Weights of a small GPT-style language model, trained from scratch on English Wikipedia.
Size: 21 layers, width 192, 6 heads of 32 (1 for keys and values), MLP 768 SiLU, vocabulary 4096, 9.58M parameters.
Architecture: rotary positions, no biases in attention or MLP.
Training: a variant of Muon for these matrices, 434M tokens.
MLP neurons of a small language model. Each row is named by its layer, matrix (up: input weights) and neuron, and shows model dimensions 0-127. Each number is 50 + 15 x the weight over its row's rms, rounded and kept within 0 to 99.
After each neuron's rows, "fires after" lists the tokens most often just before its 100 highest values on Wikipedia text that the model never trained on.

L13.up724:62 77 28 33 69 66 68 26 36 58 42 47 62 46 64 66 39 51 67 43 57 34 63 32 52 62 18 83 43 57 66 30 44 53 44 76 77 47 60 55 38 58 54 45 44 51 51 51 50 74 57 50 41 54 55 44 77 72 74 23 26 76 50 41 27 56 83 33 40 49 38 55 40 43 39 45 77 50 42 47 36 58 25 55 44 41 70 38 20 31 59 56 45 51 48 46 33 59 76 48 57 51 47 42 51 22 60 49 58 61 45 49 34 66 49 42 35 52 27 85 54 45 75 44 58 47 44 47
fires after: ",", "s,"

L10.up306:66 41 21 51 40 62 49 60 55 60 52 36 72 67 47 55 67 21 46 69 43 47 48 29 63 58 56 52 71 74 63 61 48 28 67 62 52 49 61 47 44 42 42 29 98 46 47 57 42 54 80 46 35 43 51 68 55 45 45 32 35 55 40 45 29 59 58 61 41 51 14 47 88 51 48 50 43 53 51 42 53 65 73 58 05 32 49 44 65 70 31 48 34 40 50 47 57 47 47 49 50 64 45 42 63 41 62 62 36 67 47 26 66 56 63 40 43 37 57 61 35 61 48 37 60 83 57 62
fires after: " P", "P", ".", " S", " Off", " p"

L13.up143:65 75 83 57 64 57 48 50 70 50 60 54 53 70 45 69 42 45 61 46 48 41 41 51 33 53 53 36 47 56 37 35 38 34 60 76 55 56 54 61 64 78 48 35 68 71 27 52 36 65 60 38 14 35 31 56 67 31 69 34 44 31 61 66 63 46 58 62 41 45 51 84 59 56 37 54 54 55 76 59 50 50 45 43 41 51 53 51 55 49 57 39 31 45 65 66 45 68 52 72 40 59 53 49 35 31 13 37 25 48 10 53 66 44 58 54 49 65 21 49 30 55 54 54 45 71 44 63
fires after: "R", " R", "r", "7", "L", "v"

L12.up538:54 43 63 55 54 46 63 60 80 49 41 58 31 44 54 29 48 70 72 57 57 46 70 28 49 63 35 50 74 47 63 37 19 82 28 63 44 58 47 63 48 54 45 46 30 67 57 60 72 66 28 48 55 58 70 94 42 56 38 25 44 47 51 66 82 46 41 56 55 59 64 50 40 61 42 52 58 59 55 49 76 09 73 13 54 44 39 40 34 54 51 30 61 47 53 31 43 47 70 55 49 78 32 68 71 79 33 51 55 68 61 61 47 26 26 53 51 73 68 32 66 38 53 51 34 45 54 49
fires after: " the", "The", " first", " The", " sh"

L12.up677:79 47 57 57 58 29 76 58 55 59 57 47 44 28 35 57 46 70 53 50 56 27 50 24 63 50 47 45 58 48 51 55 30 22 46 62 55 71 39 48 41 45 20 67 49 36 61 30 51 63 36 59 56 58 64 90 10 70 27 63 34 51 33 59 53 40 44 52 26 13 31 40 53 52 48 55 41 82 50 35 36 66 45 53 33 52 32 56 53 33 30 34 38 21 46 41 52 49 46 54 41 78 33 60 27 50 52 40 40 41 74 26 46 47 51 51 59 42 32 28 51 74 66 42 48 40 45 61
fires after: " one", " I", " N", "The", " al", " Que"

L12.up499:49 94 62 37 55 89 37 34 38 24 34 56 28 74 52 42 54 56 43 49 36 48 39 37 83 75 67 67 64 49 53 33 39 56 73 78 46 65 56 64 39 55 48 51 60 53 40 60 33 61 39 47 47 62 40 27 60 58 74 45 31 78 44 57 41 72 58 39 36 74 43 28 50 61 32 55 26 22 43 55 59 54 47 31 47 71 35 45 58 33 51 57 23 71 42 41 52 82 53 80 67 42 65 66 75 47 84 40 41 60 44 43 61 63 44 78 51 47 72 53 47 70 51 65 61 49 61 36
fires after: " P", " p", " inf", "f", " f", " \"P"

L9.up357:58 56 47 36 21 65 32 72 58 55 36 58 38 33 44 37 44 58 52 32 49 44 59 73 42 53 49 68 44 21 38 71 41 47 40 42 42 69 34 68 66 61 53 44 39 34 52 56 40 58 33 44 22 58 59 39 35 28 65 54 51 66 08 38 55 33 26 55 22 34 34 19 57 49 42 34 63 82 44 45 45 26 71 37 31 79 35 77 52 40 60 65 31 50 63 51 21 45 54 17 43 23 23 27 76 58 41 68 46 73 39 55 67 33 75 38 49 48 48 60 27 74 65 48 46 63 26 63
fires after: " (w", " Gr", " Bro", "St", " K", "ch"

L12.up763:49 52 50 46 58 58 65 68 43 73 26 61 44 58 49 30 71 62 32 66 55 70 59 29 85 59 48 23 67 67 56 41 50 47 65 48 73 40 63 30 62 61 10 31 45 46 63 57 49 30 36 39 63 62 47 31 69 47 53 46 27 41 65 62 43 35 66 37 38 71 27 54 52 70 42 70 77 42 12 53 56 34 59 53 54 59 63 43 45 35 36 40 57 61 69 51 50 02 41 48 24 39 18 42 63 56 40 51 62 51 27 39 42 54 59 44 38 57 67 51 40 54 29 36 49 58 43 56
fires after: " M", " V", " R", " I", "V", " Alex"

L9.up729:48 55 42 63 79 75 95 25 59 42 49 28 59 52 58 56 36 46 34 25 58 60 60 59 65 25 65 45 51 48 60 51 38 47 33 60 66 25 63 49 41 54 49 32 34 56 56 54 59 50 40 65 52 64 65 56 41 51 50 50 52 73 27 32 72 55 46 50 61 69 30 39 35 38 64 80 60 77 49 88 33 57 46 44 71 45 42 41 70 65 37 59 45 31 14 44 48 30 74 58 49 57 18 51 56 55 38 46 67 41 57 35 54 33 23 28 57 30 26 43 56 93 73 74 56 70 49 34
fires after: " a", " (18", " an", "ax", " Max", " respons"

L10.up13:50 38 58 69 21 44 56 68 28 52 59 51 54 40 61 36 49 65 62 72 79 34 72 41 76 34 30 54 45 69 33 58 62 52 68 42 52 76 55 51 78 28 42 51 31 36 66 60 76 52 38 54 61 59 40 59 37 36 34 71 64 44 47 55 44 66 75 53 39 45 56 84 11 40 42 50 63 44 58 91 61 62 35 37 64 64 52 67 37 58 46 30 62 24 43 47 50 35 53 45 29 47 46 59 44 60 44 45 59 46 40 29 31 20 34 34 40 57 48 60 35 59 63 81 37 73 66 23
fires after: " the", " wh", " long", " The", "'s"

L15.up264:50 81 59 82 49 56 52 59 44 52 69 45 62 51 24 43 68 68 65 53 56 51 35 56 49 40 48 65 84 43 47 38 49 78 57 60 41 42 30 58 54 36 41 63 61 46 49 43 57 57 36 50 33 48 58 49 55 49 42 52 41 33 38 66 51 42 47 57 30 46 67 54 40 50 35 09 62 64 32 48 63 54 63 50 61 68 55 60 43 49 60 45 31 43 40 48 33 13 59 49 55 51 46 56 70 49 40 65 38 55 70 58 48 53 36 51 65 56 68 57 48 91 58 64 35 40 91 52
fires after: "==", "===", " ==", "\n", "===="

L10.up62:53 63 55 36 58 36 45 49 62 58 59 66 50 62 51 59 07 75 55 60 39 43 14 69 66 59 43 68 24 40 43 61 48 55 09 64 45 70 50 54 45 78 48 44 44 35 43 42 47 40 72 64 59 61 50 54 55 70 33 58 65 14 39 63 51 47 40 39 14 62 66 46 53 55 51 62 66 31 46 49 29 59 63 63 62 31 25 44 54 31 57 49 40 38 93 56 81 77 12 35 53 46 42 54 56 54 36 79 85 60 22 52 72 56 39 31 55 56 64 26 38 51 38 77 41 67 55 58
fires after: " B", " b", " H", "l", "udd"

L10.up381:44 68 55 58 71 73 48 31 47 64 57 51 51 44 47 26 42 33 48 56 39 42 65 50 61 38 48 58 51 64 52 35 58 45 85 61 44 60 51 42 45 51 37 61 48 34 54 43 60 35 77 48 17 47 32 63 65 46 75 39 56 26 62 81 70 59 43 17 69 68 48 39 76 47 58 43 30 62 43 67 11 70 49 26 55 48 26 39 39 38 47 38 36 22 26 44 20 45 66 59 62 57 52 59 54 51 37 40 27 42 44 74 57 43 33 44 40 52 44 43 71 55 38 57 56 45 74 07
fires after: " an", " a", " en", " A", "al"

L8.up279:68 55 28 70 61 34 56 39 49 67 55 64 43 79 25 32 25 21 49 61 41 64 53 31 66 63 73 50 40 55 55 44 46 52 78 53 47 38 93 35 46 52 11 38 39 67 68 25 61 27 46 68 75 58 53 31 53 68 65 52 42 42 59 54 69 63 44 75 21 47 68 52 58 63 25 37 64 16 34 45 40 52 54 70 71 53 53 42 65 51 48 68 58 46 38 46 50 61 13 52 57 41 39 54 35 51 20 37 63 41 66 48 25 58 47 65 71 58 35 51 55 73 26 55 54 45 35 59
fires after: " M", "M", " G", "-", " D"

L7.up202:41 33 61 38 96 59 32 50 64 34 56 17 53 49 73 36 60 52 49 58 38 38 34 63 51 79 61 31 50 16 60 44 44 15 57 52 33 72 61 67 58 24 59 54 69 47 28 61 44 56 48 51 39 54 28 35 29 34 46 38 48 35 47 56 51 27 46 34 66 68 35 20 40 27 49 52 37 60 48 52 25 38 63 56 47 25 59 70 46 58 56 44 67 49 61 32 50 35 53 58 64 76 41 64 41 30 48 28 52 54 68 56 37 45 53 47 42 38 66 23 45 47 51 59 52 63 57 39
fires after: " (1", " (2", " (", "7", " 23", " 28"

L9.up359:43 29 81 30 66 56 67 48 56 34 11 28 58 42 36 55 47 46 75 49 54 50 65 19 62 33 64 54 57 50 58 65 55 30 70 72 88 70 53 38 54 33 49 56 56 60 70 44 46 62 75 74 20 52 66 56 50 40 49 65 39 53 68 61 57 45 33 43 33 57 60 36 53 58 54 53 53 46 36 61 65 60 29 34 41 39 61 43 71 40 38 56 62 31 78 47 46 60 66 70 44 58 56 33 54 35 41 55 43 58 43 71 61 48 41 46 33 63 40 53 62 76 38 51 27 67 54 50
fires after: "|", " |", "–2", " the", "–1"

L15.up269:58 57 46 66 06 38 54 62 33 45 50 24 52 31 59 23 40 63 35 54 60 58 58 49 17 48 41 47 49 48 46 50 57 48 51 47 58 61 38 47 61 52 54 28 16 47 66 54 57 43 46 39 41 62 37 99 52 53 36 39 31 57 49 47 54 52 67 48 38 66 47 70 77 78 28 65 26 71 49 36 32 16 45 48 52 45 38 56 50 75 53 61 35 41 29 68 47 46 67 36 49 65 42 34 71 73 77 35 00 65 52 50 52 64 52 81 69 37 63 78 44 71 52 48 38 44 45 38
fires after: " as", " I", " N", "N", " world", " became"

L9.up160:46 38 40 62 66 46 59 28 51 61 24 56 50 52 71 25 25 69 66 53 52 49 71 34 80 64 57 69 77 58 54 28 34 37 62 49 39 48 62 22 25 68 50 69 31 46 28 56 51 26 53 52 51 65 34 61 64 45 74 46 47 43 51 69 66 58 59 43 66 75 24 57 58 45 43 74 78 48 59 52 30 87 54 61 62 23 64 65 63 66 29 53 42 54 50 73 67 56 57 66 44 72 27 75 49 87 58 50 47 71 46 30 63 64 51 43 40 41 54 45 33 29 59 52 40 55 53 50
fires after: " A", " a", " M", " m"

L13.up217:55 37 22 50 34 54 51 35 36 02 48 41 38 52 57 29 68 25 53 66 48 56 83 22 15 36 31 67 58 61 58 35 68 39 69 49 42 47 51 50 25 45 58 57 51 49 59 41 49 40 46 45 60 49 53 65 47 42 75 33 66 70 55 45 44 18 62 49 40 48 41 52 70 73 42 27 57 22 46 57 48 48 45 60 49 59 56 54 53 33 39 52 38 69 57 25 70 38 62 32 56 42 93 33 51 47 55 43 13 65 53 76 38 54 47 56 67 40 36 35 49 71 24 38 48 35 33 52
fires after: "os", "/", "ic", "aus", "ject"

L12.up329:55 61 34 52 40 63 62 54 61 37 26 40 74 65 53 40 41 28 25 62 59 60 64 33 03 42 61 55 63 33 30 54 39 14 79 59 60 29 35 40 56 50 62 28 65 53 49 45 61 33 66 60 25 36 55 64 23 50 46 27 32 50 45 53 39 50 47 67 37 28 50 50 44 38 30 51 52 70 59 56 56 44 63 81 44 65 55 48 29 46 51 49 72 50 59 39 54 39 71 43 59 61 57 32 66 48 58 52 00 58 57 44 55 38 30 57 41 35 51 94 70 53 49 29 63 57 42 45
fires after: " v", "P", "ov", "ok", "p", "w"

L6.up389:45 61 42 35 28 54 80 70 59 25 45 40 81 60 72 48 45 65 51 53 24 69 52 37 54 62 19 68 08 32 63 43 50 70 55 31 54 39 49 62 51 22 44 46 64 60 53 37 56 43 52 45 49 29 52 46 34 43 15 65 77 31 66 75 52 28 38 34 43 69 59 37 61 64 60 62 37 59 61 74 62 82 70 35 65 27 39 50 52 45 14 60 49 48 38 51 47 43 56 48 60 73 51 69 77 57 61 68 19 42 48 83 28 66 67 53 49 42 59 84 42 82 43 46 48 55 49 29
fires after: "|", " |", " Z", "-"

L9.up17:57 67 43 62 62 63 43 52 53 40 67 47 69 27 61 18 37 74 80 43 12 36 66 59 42 57 35 61 62 60 48 44 60 24 76 44 37 44 51 54 63 58 32 32 52 44 72 41 48 35 51 37 56 80 77 79 61 43 34 58 53 51 49 64 72 39 39 49 34 45 54 15 35 47 49 38 55 40 59 48 32 48 67 69 17 62 13 44 60 40 49 46 46 62 41 40 66 54 49 37 42 52 52 49 63 34 78 29 71 70 57 51 44 49 65 48 62 11 57 59 38 75 49 48 73 45 66 57
fires after: " U", " P", " Z", " to", " Af", " H"

L10.up391:41 59 30 53 51 68 53 26 53 58 47 35 49 59 62 63 40 69 66 54 68 42 73 41 56 63 76 46 48 48 69 40 70 34 31 52 42 52 43 43 41 68 73 26 35 53 59 63 52 52 29 47 63 71 78 50 44 56 52 43 49 47 63 69 80 29 54 45 38 44 54 30 64 50 52 21 38 38 54 50 45 46 64 27 39 25 48 68 49 44 39 57 66 28 42 21 26 41 66 51 53 34 62 48 80 44 35 20 57 28 16 63 58 28 65 59 76 53 71 22 47 59 39 63 39 45 51 69
fires after: " |", " inter", " Atlant", " cont"

L9.up110:47 22 43 53 49 74 72 82 36 68 67 39 44 39 38 24 50 37 63 27 78 59 56 46 67 48 67 66 50 49 50 56 39 20 39 65 52 96 56 17 71 66 58 36 72 33 56 30 49 49 19 34 37 44 51 52 42 68 35 59 54 50 39 42 52 55 67 42 23 63 40 48 17 31 55 66 47 47 59 42 35 31 29 54 53 26 51 65 50 34 29 62 45 35 61 56 32 57 64 46 46 62 44 59 54 60 50 60 51 54 45 39 63 47 52 59 36 22 44 64 52 44 43 30 62 78 55 39
fires after: " Ch", " H", " J", " Y", " X"

L9.up11:56 48 70 51 65 49 54 41 35 63 50 81 39 35 62 37 47 38 58 63 43 61 60 69 45 59 60 63 34 30 84 39 76 69 56 48 40 68 36 48 58 76 35 60 54 65 45 42 40 47 23 69 50 48 76 35 47 73 55 67 65 44 26 28 57 25 64 62 23 46 41 31 63 39 33 36 65 42 32 58 43 89 68 42 38 48 33 46 59 44 60 38 53 57 21 62 45 36 72 30 36 71 33 35 71 40 36 38 41 68 47 56 68 53 60 51 36 62 73 45 56 49 34 54 48 56 32 63
fires after: " J", " D", " G", "R", "J"

L10.up180:45 27 51 39 33 47 35 68 34 56 34 41 48 14 55 58 57 57 66 45 52 44 42 50 62 30 66 68 70 58 39 53 47 64 64 52 52 37 48 32 50 63 76 49 45 32 73 69 55 56 56 30 48 66 48 35 22 54 70 42 77 55 45 41 59 30 21 76 66 54 67 56 78 40 34 64 49 35 58 64 23 45 38 37 52 39 42 64 41 59 36 63 27 35 20 43 78 50 50 61 58 45 53 57 77 43 56 48 33 68 36 67 69 16 37 49 50 73 55 40 54 44 68 36 47 31 33 67
fires after: " the", " F", " Squ", " f", " squ"

L9.up187:32 69 39 40 55 44 68 39 15 39 48 35 73 32 53 37 51 54 47 65 45 56 45 47 73 35 69 48 79 40 47 72 71 58 64 67 48 49 38 59 33 51 25 57 47 34 51 24 85 77 67 57 39 52 15 42 45 43 51 32 69 43 26 30 62 23 54 63 60 37 48 29 72 23 41 56 43 42 68 72 52 35 35 23 58 41 65 72 40 20 26 60 20 47 37 45 37 46 44 47 58 28 43 45 60 63 33 42 40 70 54 33 45 39 53 72 63 59 83 70 55 43 50 49 37 72 51 52
fires after: " one", " A", " h", " The", "H", " b"

L15.up722:47 49 72 39 58 52 55 45 37 33 65 50 41 74 57 56 48 94 23 36 46 49 51 45 48 72 82 29 52 64 37 53 29 82 59 68 18 61 45 50 20 53 55 39 43 60 30 35 75 67 48 49 55 60 29 62 38 20 62 32 46 28 34 70 71 53 50 50 20 71 62 63 58 67 29 06 63 36 37 40 23 64 39 38 59 36 58 74 48 58 34 72 27 48 76 47 40 66 57 50 75 27 36 50 55 59 54 35 67 61 44 49 55 41 40 56 61 64 58 36 33 35 55 49 39 48 47 71
fires after: " (", "-", "s", "O", "ound"

L10.up767:63 58 59 61 72 52 46 26 36 74 44 60 38 60 41 40 47 73 29 62 56 46 27 52 64 39 34 34 50 37 38 41 39 46 64 61 64 31 85 70 47 56 35 44 43 64 06 59 27 59 67 82 51 20 62 25 68 45 48 51 59 43 81 34 56 40 40 39 44 35 58 40 63 62 33 53 21 55 23 50 60 46 56 62 60 55 62 51 56 45 35 32 60 57 58 29 40 60 32 31 27 46 82 65 65 46 56 46 60 27 56 46 61 69 52 49 19 43 52 75 63 57 66 50 31 67 41 46
fires after: " M", " R", "|", " Jan", " as"

L15.up385:59 57 49 49 28 55 44 44 71 59 25 46 42 48 40 63 41 71 53 52 60 41 30 55 99 53 44 70 50 46 69 71 66 38 44 65 42 46 51 56 49 47 25 51 43 41 67 49 54 64 61 71 68 52 56 56 73 41 35 53 26 42 57 59 42 78 32 44 58 53 74 31 48 51 56 73 64 52 71 48 48 63 33 62 59 65 42 54 16 36 57 58 59 53 28 87 28 52 44 39 57 49 23 58 43 44 36 58 99 47 33 26 74 48 50 43 55 48 63 26 37 26 83 73 18 68 72 43
fires after: " b", "b", " B", " A", "ib"

L17.up611:28 66 44 74 62 71 51 46 54 32 47 45 48 68 67 78 42 50 64 39 35 81 40 59 37 27 59 51 61 42 32 38 30 27 68 40 57 39 68 38 57 36 47 38 61 55 58 56 32 47 28 42 64 55 67 57 67 54 81 57 62 74 40 77 54 68 41 38 55 46 40 56 38 82 14 80 24 63 61 60 40 67 53 47 68 43 48 52 41 66 69 69 47 50 73 36 47 54 68 65 43 50 47 78 80 62 67 41 37 23 68 61 82 24 45 40 67 45 48 60 55 45 25 64 64 25 39 70
fires after: " was", " were", " is", " also", " are"

L10.up370:47 48 49 61 45 24 40 56 45 74 49 36 74 28 35 32 50 48 55 50 18 63 39 62 80 61 33 63 37 63 50 38 75 58 41 68 49 44 32 17 45 52 37 55 55 30 34 44 46 45 63 59 37 53 28 38 26 33 41 75 15 54 57 60 71 69 50 62 46 38 73 42 31 53 47 62 68 47 46 57 48 60 42 63 66 06 49 60 65 61 54 42 30 46 49 50 70 76 64 43 47 46 79 43 64 53 39 54 35 59 52 56 62 55 70 34 43 72 52 38 57 25 37 35 75 68 39 42
fires after: " |", " a", " ", "'s", " his"

L17.up193:20 61 52 55 43 40 61 55 38 48 23 62 83 43 34 36 61 87 56 37 29 57 37 77 70 65 50 41 61 39 64 39 51 64 65 56 44 61 61 41 68 55 46 66 50 41 29 59 61 59 34 46 21 37 37 53 29 25 62 53 49 45 59 45 33 13 60 23 32 71 61 27 65 32 40 68 66 07 44 41 58 43 36 76 66 65 29 60 38 46 41 38 53 38 48 41 66 52 44 39 53 47 61 55 26 63 71 44 39 47 43 47 57 35 31 53 69 56 46 62 40 46 56 48 62 28 49 54
fires after: " |", " –", " 11", " 6", " length"

L17.up268:25 49 44 62 57 41 70 54 65 59 36 48 44 57 56 54 34 55 53 46 37 59 41 64 74 53 60 66 62 61 46 24 50 57 51 56 36 50 61 64 63 41 68 44 65 34 33 49 63 48 34 71 74 46 60 56 66 58 81 61 70 31 54 55 74 67 60 73 55 45 75 25 65 34 54 63 48 25 08 70 50 49 41 41 51 41 62 55 60 70 49 60 60 44 42 58 34 47 44 45 62 65 25 53 19 44 59 44 47 48 45 59 62 49 73 49 62 36 60 60 86 29 36 64 34 56 43 45
fires after: " |", "|"

L6.up82:38 17 40 71 34 55 65 58 37 22 71 50 26 45 73 84 46 58 49 51 61 50 36 75 58 26 42 80 81 48 56 42 53 51 29 63 63 41 47 60 66 52 44 48 48 50 82 50 60 63 19 53 91 50 58 50 72 58 31 47 59 67 45 45 65 46 71 61 42 36 52 91 56 60 24 58 47 48 57 55 21 47 38 58 40 52 73 54 63 59 53 61 35 45 41 80 63 74 57 28 54 81 75 57 74 50 45 48 44 36 68 72 42 49 47 60 44 63 56 86 78 38 59 41 45 79 34 38
fires after: " |", " 0", " 1", " 3", " 2"

L15.up428:51 29 36 34 48 63 80 50 28 42 61 30 57 51 49 38 64 48 57 56 30 27 45 63 99 48 32 38 74 70 54 71 48 49 30 61 57 60 29 55 83 60 34 55 37 52 43 48 41 71 52 74 63 54 51 39 59 61 61 71 61 44 50 31 57 66 55 41 37 61 37 32 14 55 51 64 50 36 67 64 57 39 73 46 33 58 52 63 28 36 57 61 40 29 53 26 67 45 47 46 52 65 34 31 42 48 61 40 66 86 52 33 41 48 68 34 62 40 60 53 48 52 45 55 54 61 49 28
fires after: " |", " on", " H", " The", " 4"

L12.up180:54 78 24 35 53 48 54 36 59 54 28 63 42 43 55 67 46 56 53 60 48 31 64 43 48 71 80 35 56 35 42 33 42 53 75 64 24 64 70 31 64 38 23 64 19 41 56 56 69 41 69 63 25 50 79 20 36 39 66 59 90 61 40 51 78 46 49 47 33 47 53 53 85 34 36 44 73 42 37 46 44 52 51 44 67 57 58 54 74 55 63 56 48 45 38 39 53 31 63 77 46 35 35 50 38 54 42 58 53 63 12 29 69 29 88 47 72 64 45 37 50 57 65 50 63 52 17 42
fires after: " p", " P", " Pro", "p", " pro"

L15.up354:40 73 72 79 19 73 79 65 34 59 41 33 50 67 56 63 32 40 59 60 52 45 68 71 30 65 38 32 99 33 51 65 58 58 73 43 29 70 70 30 59 34 47 40 85 73 53 34 68 73 46 47 52 36 61 50 41 60 24 43 52 78 46 63 87 23 48 45 51 38 49 48 38 45 58 69 53 35 33 53 38 18 55 34 87 61 57 58 63 35 71 47 28 49 55 58 50 26 51 39 28 33 50 53 54 68 30 61 64 57 39 46 60 09 68 57 40 57 35 34 32 67 52 57 38 42 54 43
fires after: ".", "==", " ==", "===", "==History=="